python train.py --num_hidden_layers=13 --hidden_size=192 --num_attention_heads=2 --num_key_value_heads=2 --head_dim=96 --intermediate_size=384 --vocab_size=8192 --hidden_act="swiglu" --norm="rmsnorm" --norm_place="pre" --norm_eps=1e-05 --positions="rope" --rope_theta=10000.0 --rope_fraction=1.0 --qk_norm=false --attn_scale=0.102 --bias="none" --tie_word_embeddings=false --parallel_block=false --init="normal" --init_std_qkv=0.0331 --init_std_o=0.0 --init_std_up=0.0331 --init_std_down=0.0 --optimizer="muon" --learning_rate=0.00879 --lr_mult_o=4.0 --beta1=0.9 --lr_head=0.00773 --max_grad_norm=1.0 --warmup_steps=200 --schedule="wsd" --decay_fraction=1.0 --decay_shape="linear" --final_lr_fraction=0.0 --batch_tokens=32768 --max_seq_len=128 --doc_mask=true --train_tokens=241300000 --max_steps=7364 --dataset="wikipedia_en"
MLP neurons of a small language model. Each row is named by its layer, matrix (gate and up: input weights) and neuron, and shows model dimensions 0-191. Each number is 500 + 25 x the weight over its row's rms, rounded and kept within 0 to 999. Numbers have three digits each. A neuron's up and down rows have the sign that makes its largest values positive.
After each neuron's rows, "fires on" lists the tokens most often at its 100 highest values on Wikipedia text that the model never trained on. A number after a token or word is its count.

L3.gate272:482514524530508509519538511491474502490487489461506511513499532517537510534479489510504482476486494465495494513540537487541490511485488481511499526517493505528486500502498501501491520527529527511475506524467504536453492479529476460543471510532516490506483532481497480509457515523483498509520520466436510461473519464565507457501509517501489509554548506488489484494492488500534492564527488542495466520453457524523504504458509481530461534527485508514511512538523485541507521500502520478494526473486540510552480535480475488500453467538479486495434528528510495506504456498553513467
L3.up272:479484502490479490475483522520528492478479473484496449492485505495522480541471485514476491525533493488499470502463510500507491566509486509526500564444470494504493533549506534512483513538541506527480546491487481550459540513531444467490486517524462487537510481468485545491496498473512484539485548470523483497498492488519481440492497516498471538529477538494520506500488469486552481524505498495520530512455465501527491486475499470496488504519505458474496484540515476502496539519534494486503482498503515514486534500524493507493452507478492473500446530505468521483523526453552485479
fires on: " =" 32, " |" 32, ":" 21

L8.gate300:478513525543503515517463547496452525511453495529549516511499470453512489521509460486513519468512537477481518499531492485476491503488537503559515482483536529491490463500506517510489485448458488483510482501504518492530502500514449490530459512477516521480497520479509512487514510500488510464476522548525492529533490498503479530531518483469521483487511505535523451460465502480552491501446490529534514510539466480534545548491488508510503543485481524515494497539535494466500493556496497529526461532503504480521526454504531528500503495453510491542509503497469463493473506519531511475
L8.up300:514514491529469485469469468512513477516518530520470498504535508536487496503524525480460456534478513516541505432551539519508506513478473515506498483466539558472493476463543570470461509515485474485453523513487466502454485498473469462493521517489493505503499516486510525487504514509507485528484481507506481490506487466513511519524439535470537496536506498516527496505512479498510473485439513532438523516495478519475503503424513482504521484479525477513480496495504508478489467502510489465499503522481475525515461499507537508476459486508520485455510533505461527463499511510523518526
fires on: "-" 39, " Di" 8, "{" 6, " He" 5, " Bl" 5, " \"" 4

L9.gate343:456501496501488522517524508475525458470499453485526518565513475513539524481507475511483492466486521432483478531531497494525523486492492542574508482497540531515491479521527500501487501486442501496505533504498485514492542528470489495527432507540505512493488491479522496506509493501486483453491531490511567502506501503514486485490513488534515474542488538460512451489490493505505487449509512529485524498486500497492464516474504523529535508488510508510488467515546484505464508456482502568524501533496481541524527524490490539498486466493524482550538454505531515522500497494509504470
L9.up343:494497499513486498490535528453501521476496520496505519538506504477535502491489523531469494502477515480471498512484517460488533492452482513510485502550492456542497527485465504461507459514476516520494513499488469523519523515513495475514523563493501445528499499555477473516462477516485558480491512517491446454505495490487513472488541535506523530544463514481526517537506521520479519498492494570475505510502541507485537495504498485501535503498532499499484517513505531489494480509516532458524471504502512503532492498522525519487541529507539540499503516543545475435506425507472508523
fires on: "-" 71, " re" 6, " out" 5, " inn" 4, "/" 4, " \"" 4

L3.gate196:511468539488491466497536460485503493459500499505460488510482550476473515491513483497503468454544484509501480512520487471509503475482503531461525487497497480477512548516515508510447508491557484524477468507478510506523498497491522515524458537515476550481529470500481516507511469521503478504515520500550452496500503479473512538477515461478450493509515458499501490473499491508473479533481516536521475517464493449502491501490499501430549439504464503519506450479488495515507491482445459529513516522478492513505546544487535504500478502518509477517470558524508540500533471495496521492
L3.up196:495504528500498507505486469481511480510536510499505495481530504453467504492501485536518522460513540547482504508495512490435499528527481520473531477472502496500504490481494495531484495483506477492478551544542535517501511509475484490510522524499490520482485496488446520542497486500520501447510533503531477483533517459508483476510495452518485547488415478464522505481494541522451516521513508506518533484532527480528546494507528532511496480547534477541506465525504512474468487493451495485499544503497474506492467537521559484497481543514527465489491501530500557502485545485508517495
fires on: " well" 22, " served" 12, " role" 6, " serving" 5, " production" 4, " behind" 4

L2.gate120:478528509496525523479482486504489526474491458496537488478537469480496527541420509498508512492503489502502501536460478515466479548503515521482434499482497545487458532480503544492517523460439475502491522506518521501533464504450509515498516501477516529449531510520493491506530476524500516453503506461554495487536510469509500525500503500512496502506498524501513495501537540509489520489525511503519499504487520512546487528500546491490526457513521508514536521526472494485501501491485496520518496477534493484463511479478494461522517529450493445533548532502532498476505487448492452551
L2.up120:532480486531484508500482489525477526497492507465539482491489527472488480477451496458484497488468485516529453483521572482513505516472539510551506482481490487513506488537458514476501476483502441524507474516523489543513500554493518509483520454499471463511518513509486479527518502486422517470500480524538476478543480482530494467503537482518550479488476493507544507516505530489505489535497499475528492488498489493515486464485509516506489469497461526470500485484532544545538494502516492490499480538507498530494495456546460494512520503489460500497487501527511496465524560495522558484
fires on: "ial" 20, "g" 18, "s" 10, ":" 9, "ings" 5, "0" 5

L8.gate155:453466447507494534485482520543500485496530536510471506539437506466503495509513484464521554498532510508468476512503480484497485513535523465490468487474480489468500538476478533504447520462515480470495499480488500515534516503472475492498510473515510475508522458480551518498537473518519478499516496502494482530469527486495500499531472494504500482515474500511514479481499442498534527491520440525506516524503467488503546509478527526571490507521482542504476450490480472504506508518511475481526511489518482469482528521483496509471458447481504446462540466481510507489462551510516491492
L8.up155:505532466493458511492501531543519462501504491495496488484512525491514537530483495485518471502490464464511530526479451473506510510461477509530501512459511482484481514473516495482511513509469472443470485492506506485527550496523505485465495515533496491558520494497520496503523502531530516507484458500431510513529526465523513488504497485482498525536493497460555489521514528488465548500513442504496530459482506498507563470511467547482445490534551478495521485486534522429498503521497494519471472502487489518520505520516485494544441498491469496479467519532481486485506514502473473506
fires on: "\n" 28, " Le" 19, " La" 7

L8.gate135:476490540478515460516495475465497474490485508492508491459497488540462559512499475485536487469478498518522507539511483485499531514508504480473523543482504486495466446487518466479475520490492539489485502519525469520510539508538533519503478481515500467471511510497510452516526480534493541488485498556512461517502543490533542483481501510514477489525493494512520500494510476511560495504461459457459515562500505509499477527464487437526518520501485517486491504516502470503497472535503469460505464494492517516479449531491492495511538461461509478473530532469477471532528473532471498462
L8.up135:490462478540472446533501483526483499483493434516489509497503500498500493480544478451491448511532465475522502467498506519469461473516481467484471532494489524465538494526550515525522512473529496536545486474478513513462523521514460497465530483519489505504489488553510506507510539519462508473475501524503531525495441491516523515463522513486495504518498491485528479508512458469497494494491494516494530557504508465494479491481460523484473548497470498542494472481505502503492484455471483475505564481477476467521494537487508493522483505442486507509505513515520444481487526480529465510
fires on: "\n" 37, " 1972" 5, "ass" 4, " the" 4, "Population" 4

L9.gate179:491557519498522494475543497539529484493523548518439487526522472509504515516492508515539549497516513528488519518477507530505486470466525522476527494474467496486496481515469511508451539473522476467465424523477467475517498473507528497510464486486494469501514497476514502510557505520501505491514486486498509457484499503532509547483499452481525511501459516508524448478508508524510464509479503471506571488572525491484498484495494468506500490493513534520480443515517497519538524486488481440511522499470501497511487482476501478478475503500495465481440498516533479515486521501496508542
L9.up179:529480470506463506466502525568463514507529513491519455533521488503495528446500518479524472482517508483512513528511532491513466479511491473539512497492476473477509472508462515508479480501522516513490482509515442506520512514549463499473501493451489509486522466541478442497515578519470521481506485522514530480530493479515526510475520488529494514501451452531490515489505470536476537525479483497508523471508467486527485497513559509495476499501513536510438478526491456474545495520517481509519514470493507532538497530498470461489486518463505515505496493540504449469494535503516525504
fires on: "\n" 100

L2.gate358:526511552475472480537532514514524505469463459512510450495532491536499467502467498485489515498500504503512464494463479490484453489517500445497506445490540469478455522524530488528501460522531506498549508473481499517434528505526469530522495541531487514536475510494459445476497512500502501498489491466493551488463481505475520452506513503503510528497516510432494532475509507481469503475548516492490485467463514559514515521513471529542509563519501512522473486500535508496501490499527539472507493494490507472480496490537491528510497483512518498472483493466480475493496520472480525505
L2.up358:562529496535518484520526513506518519461468480502535491481565520491487449488482490500471483524530505499429500514463530481506495502520491519444467502512534485492508518512476470550472505506514493509472487521477480526463518497515502527508520520518476484534492547512488476506472535472499500541488516492493469461498528512486528457509491491481464513503529463494440512515479519482515513533524508497486479506477493519525520496471506531540466554521461443505480463514512496498505470516486525517486479503490499487499514542499468527503468443501524523494522518462519450472489545447506516484
fires on: " game" 14, " record" 13, "ad" 9, "ane" 7, " Director" 5, " on" 5

L4.gate249:509525464477524436527539508544547505466523508510437505502497520514479483485516538507495568457538503491478578495484496506509518499518456518487482502500517508452497475500472491506508493493497526520522538502506518474492522466490531543566450518528541515507510469509552476508494495468525462479500518507512505498486501479542495522518518503491518508519503482517489502503487482501469467525462507478523485491525543538475453495501516493466475498503508500506516514519504470500486446485493508479494490525516445476475514487503515484502502520523467519509495527479531523465507423524523539479
L4.up249:506516492472552514503546446493560494511508520492488498551543480503498474506534500539490499515501482533502507495507486517547494559469474469519497502494542465511510532494506520495492502525474503457517515525522493503498501434463517439521478501537529488470514533523509511522473491464480474459513501493508514489527498520520519504475516485500483482505480468522513484501556492516518461448478525500540470452520528471547503528468495493507479493557525511488543524535466449511503501512492498495518525498511464496466451474482518498490496494474505511523524500496541552512540524505518513522
fires on: "'" 39, "n" 20, " Her" 7, "g" 5, "Her" 4, "h" 4

L7.gate243:525512528539477499517478498517481502481502481475457492559544521524497501468500517518506497454518534484507464487504490493474481479526508477520494499499491512513481537533472472525491481468507475488500515534480494483450507486511502485467492508437468491488488499474503530518495501521510519470492486464463466501490516464558498499487522498527537507529517504477505500480491478472529480486498479486527452546488465461516555461455480456491458509520471500540525535529486487496481476462493529560511500471456493491487532485502491465519499464541490474499433480478509477485484512453560495502
L7.up243:470521486491526496473463560558496521504500528505463508488480533489473468480489461490559518508533435512488493525518480531505526485529472495474493491474498525477542441492479484534527462527475485452500462481460496554544515513524498474516486481489509512484480473509480502517469498495484537461481498500534485503510452487504504491422428498537519481488502537472493505498537470501490509478489512522516523479473537504500495508496509515490513483513505524464507532472505488492478512502513506498494520473472491536504455480516553512484486489471466506517478488531519500464513518492509473445
fires on: " |" 57, "," 28, " –" 11, ":" 4

L7.gate184:504497475536520492525476493493511494512507512507474510484472485521498516526489496449499504451545547518468527507514510486491488514497532561518504538487507480471554465508477550507471494431533497489459499515464477470525517518484510473497494511450488467496483510508537525434518478496494503476474487529554501513511492470513510496523453433507495500542458466525476517530489512493523491507501524471525535483522473511500507465496463487526486474507478500455524501496524483480501512464468502526464466514504477487475493490424489499520491525465494492485530546514527496504530495518477517540
L7.up184:486480470532502540516454491530518497522544515447504517500519455478459468544454508512444519504519501489467507495497518535482503538512534530505514486481446481492494479508476536475486491503503521503474511507482506540497523513474512465500498519462511510501454536489572485507495511531464498521495498513528453499537515488493486528517488478498489506523494549507528543460542523480496487515532473482497513508518490501484490530480508485450474494490491519497444513550470459470511544517480530478463543472513488468507496486478550506493537523471480494494524490501500470470543471517521530474
fires on: "′" 26, "°" 16, "\n" 12, "ton" 4, "var" 4

L4.gate103:501503547512529488529512474496495544500481498490503472517521493507491479470458487514488500536532532488543496486454515564497499491496507522502524531579505516492477488502525474517470511488509473484493530503492492467518527499527549510496490488520486484505496477503523489489539476506532506585506503490442513463508489488465509507484515543495468499531494522520435483481489492450520492472524541532495466493513500454451523497548489501503501488543517495476498496487530517505489464544478494536501508476473484536501501523497512485506494465535494489495454486523479465480530513569514551512
L4.up103:499548524463508477470493531504523499482545483504500451487506506521449510516524490513545517476467453504544464533489538535534481484508487539515506476472475511495519435467556473526506501482487497497525509507517506497498531494546536473482502515425549518507525547502517494538503499483447512503521522523544505486519489526499508532510529504530507506490563521510528509508506475481546482493558504497509502480543495512488541523513530474502481522513485467474485543537485481490515496474539504523524478467501482485501481499537476519518501484497482511522467481525490513487472514518513466464
fires on: " |" 51, "th" 15, "st" 8, "da" 5, "rd" 4

L4.gate35:524539468476522480545535522484476488507515503535549457513486477473539483479499550535470491535502495502535491482503510534513473483488509529522478526567531514470500465527521493532480503487518499482523521530463471492518525463498537470522502530554480442548449543523517461481496488496487496526503505510483530532481448532506512500489521507533464479502471525466530467522473493469452478475553483466513540501503489465474527499510515478507528476524486498517498475503522505528488503503518491527496515487514491496517554493492524491519484476493486534532483530522502480471476530512504538505
L4.up35:479497492507517531487534527462496504477483493474510453496524521506502460468520478514546524524510496513502497525545462527486503490467498516485498501501510481481513506468496433533523528497479550504499512510484495466506487502533534537514509547473529501479496501500467474499494483514498538529457519476506456528498473494470506549460447530513501501500476531486517488511506490574494542468561518492467491443514471416488526515527516486504518531509550473505492510527508479500504490521462504556469483482504478464495524530508474509498506529465518523524504511503510471518525511465522498489
fires on: "th" 35, "h" 14, "d" 11, "st" 9, " |" 4

L2.gate88:490517560506552512452528483496489521495463511538477491495548488463528475493484500497495510479497477482511489461466490493478464519515530519491491489477503544500498516506493498502478526493502503522525498507460505479502496504503489481556519473529508511499509506495495505464550484488563527513492490485540546466523511510477484506502526492530470522485484469473447480484531502497524484517516530498568533514538527535510519517514494516511449515467528512507549490454505493463492432487515501478493496494488449516439476511505529479569506486495532503508524490493491493467519474452546499531
L2.up88:498467502479533472511462517548512433473509479507531523503537497488476490477532497503501475492495520474468536512493477474487513523570482487537518518538497572479512466512489506488460504521497543501471499480504475518498517557496469453512482505479495480518543509483450511496540503494477495517476463494529498482496505511515484529512538474503441495487512445487499493521472490488484536501525457506511478529483508512484482504460483535520488504481501488493556451524515499516466503509524499534493511534508522515482530507513500529500513458487499495544489501424519456493465528459505524498
fires on: " on" 18, " to" 17, ":" 5, " signed" 5, "ad" 5, "s" 5